From a checkpoint of a small transformer trained on Wikipedia.
Size: 13 layers, width 192, 6 heads of 32, MLP 384 SwiGLU, vocabulary 5748, 7.01M parameters.
Architecture: RMSNorm before each block, rotary positions, no biases in attention or MLP, attention and MLP in parallel.
Training: a variant of Muon for these matrices, 15861 steps.
MLP neurons of a small language model. Each row is named by its layer, matrix (gate and up: input weights; down: output weights) and neuron, and shows model dimensions 64-159. Each number is 500 + 40 x the weight over its row's rms, rounded and kept within 0 to 999. Numbers have three digits each. A neuron's up and down rows have the sign that makes its largest values positive.
After each neuron's rows, "fires after" lists the tokens most often just before its 100 highest values on Wikipedia text that the model never trained on. A number after a token or word is its count.

L2.gate109:448507498387566528547544512484493492484524451454517506529550430521463493453565533502496492502424441433476534466482551510529430484455462543454517433379487478514467515504512453499550504527531502440511539485494462522549499449550547475500417458475552473487501484487589474507537481581496446481
L2.up109:481429484417560508487451546499425425502522461432531529552546498619487543462539517458537497583503519579492463502490518454469514454521482503531493466431517519494521490508498508511509495548526458477558519505503515515527460491564576474480467424426581447499554526465425568490486496517480470481
L2.down109:514483499552582482475492523520530481500541562572493473497498414556481439553519492525562583475434484503452534527479499504498465566458556546507555439501512404529464458530512391492475481488565466429533555518470479492433553482422502498533453544494546476474552484493523427508508538522508500476
fires after: " |" 35, "-" 12, "|" 5

L7.gate184:441515426500539504524442496510464476582469417471527551498448553538531529558450498534538518533508515527511500546501649570441495453501515519479453510503396560503487515475517500468487531470488494543508478424519512483485458390485453514567512562525480487526461519509516489529514516448480484554
L7.up184:466467458503447532471572485520469433482507493482528533486505470521463484522456478517463523514574476472523539576488455535472412536418523513489538509562555546518576541513416514550512486462466460498478478480536505542451438458533441515560415450490516509544487531567455503527460525448517480526
L7.down184:525551382504496482446466505447520479508471491515465524453492528554579620506441543447519443473489580506533479416488461501482517493474464380519525473505503428511535504439526477507533463499604547546521457476445507480434529548580480550497468504503525466401446515494493526525458456497563507523
fires after: "\n" 20, "-" 10, " Website" 9, " Species" 9, ":" 5, "/" 5

L10.gate122:466473519469503557438543436532559506530513509534458472567520498501449493447563477558453597544536518591593416478517510490512490534540525506500521504508510508517515483473541495525529507547464520453465441619505476441453538478590485497520537531448452446478512599514493484560516532455516499493
L10.up122:510502539494482583540519498448473590484459513501468432499519552546538496467485498530595476494528530528505517569474509471509502466502457473449479481468500531400498493419475559493502457497443539491488532494463524487551463481455582551543468491575518503475546496460517489414470470502513449487
L10.down122:464465469494548483612552465507518468483529472516508506504494508559548508462467461527395470485498482487488479511550492516460537486477497489523449470510514510475557460424496548555442503523471500494506465506447524434474481511549560508455567553477476395429479526417531529521524435496467476438
fires after: "\n" 25, "." 12, " on" 10, " (" 9

L7.gate78:515500550491571552567609532460478549481422481517468509553464509534544542562449493493480517570531474419540496533478549468514484461482532502496476458560442470501431515478503566609458437531529507538525520453459521554535509452492479472542563509484448512529487522464459495557499497456446468573
L7.up78:487564565427489499422529495516478485541471472489500596460439516536492474518474478525605530539434573473527509583507500499534516510490485528406522476518561505497426580430455502518476531535485511496541473540527416451558531479533527512487555459484542498466497499530473502553520498450519453566
L7.down78:488555455526498460504528475532479456523549495521487413464419502549529505523518481482507565473494540479476477427495461447498432528404473508475447529569541459489485529547503455554491492519543436512533558589450437547497484500468472554556492471550495487506457438562510513495540536517517476549
fires after: "\n" 22, "-" 15, " was" 8, " N" 7, "S" 6, " un" 6

L3.gate212:505510501479511523481400502455508495509516491489512463542579542520492470469437491483495481558536424526476460531557513512537525441480511467492513493470549467409471590488489465551531461480486484522562522498516520452540477476501540505511487539507547437542527429464471476505516511537437512476
L3.up212:491482499439519493481437429568510570511507469456534501512478555530541505452467490493468491544452479478507463547528489527478551479408495555493488536500564498459543555415560511553535542454494499478508550486454471518565490503524536457495437486484537428537605496466514516487574499523457429605
L3.down212:440496472508538440541597490512468489474528525486514494448484482498535533575529516523525532475451514473546508432467467471553471545524533436494540505486427584522492474492469499438493488527475509471456489518539484517518552538511467477535551489571470600464404529552517533481511413483539569451
fires after: "\n" 26, "." 18, "-" 15, "==" 15, " |" 10, "|" 7

L7.gate295:483505474445548558477512588517477454532505561527433480565513523530486531534491467498520500447432483575409505475551464476525448528491484601492483475512430523459446541590477500511499414485548443512505549526472515427481494442492483516517415458489506556463554559510563462455522496516425498536
L7.up295:505509493519543515440509571549504486528498539520478457540432401507411524550559540492508525503467545542424465438503482470504464451498540475502469551528476511426514499515512468528553532471497524536515470506507447478500501507521442525539445454511530471498586542527557485435484472443539462540
L7.down295:494476487541504506525508511481510527509576467551486478464468471517410423471556481553552434512493507514513520481528486531517514537482443521479425457512463478519486554498503416510578485402490485531471541507472464530472489534518440493431543559460465501512448567462497498526522566501519519473
fires after: "\n" 34, "-" 10, " Time" 9, " •" 7, " (" 6, "–" 5

L7.gate232:519594468445522525528558499561439517559459477470548442513473536507481571503515485485430440519545525541542454515516546458545460471476489549463469506558442494573520456486540515530461517470501456493455485462512534500543519476546468528496536440519466562483529512502550445592445423446554499534
L7.up232:474464474535533479432441470558490517488435480537447478507499459539578547561459471494512475507454515520508580592568493509565561474521521519555507541481525530484516495407413517489492523544508394501542406481494509494542549460492496452515575481559473513490530461484554477493490474453511519503
L7.down232:524517526500519436493540465500498429527432534449471445509473436510443496523544525454491461476503524497463525531540472563512531548503519464536474545503480430493561467435486494516547535424470500459542471515531461482549447491513428482536481498503522483521516554405474524438484502559492513450
fires after: "|" 28, "\n" 24, " on" 5, " Al" 5, " received" 4

L8.gate364:554487541473554479514478546497527450447556471527559430511519448508500440490531483457499550473573515538506441576452504502479472488499490486463511512513516599451594464481465550511530532516534518522514441586431472523573503537519485555525570530522491485571522536544527437479582419576571516556
L8.up364:526502531503485454475458459552537556495508505479564436445524418443489512538535546459444502512523574465495507504459503501473530489428551485443493444533509445516460570503514416496425514480492480484473488451443492589515495430463474485537512595470508443516460472488509462529471446455426465548
L8.down364:520403497508517571490516480575595490484517545578495457521445429459441438486538542459491543445494600501485506474408475468488458509537510470516478524604544481455469455478530501546517505478447435477512474523491543441540484521485534544495477590500472513473504441430412509509521518484520555519
fires after: ")" 30, "-" 23, "\n" 9, " |" 7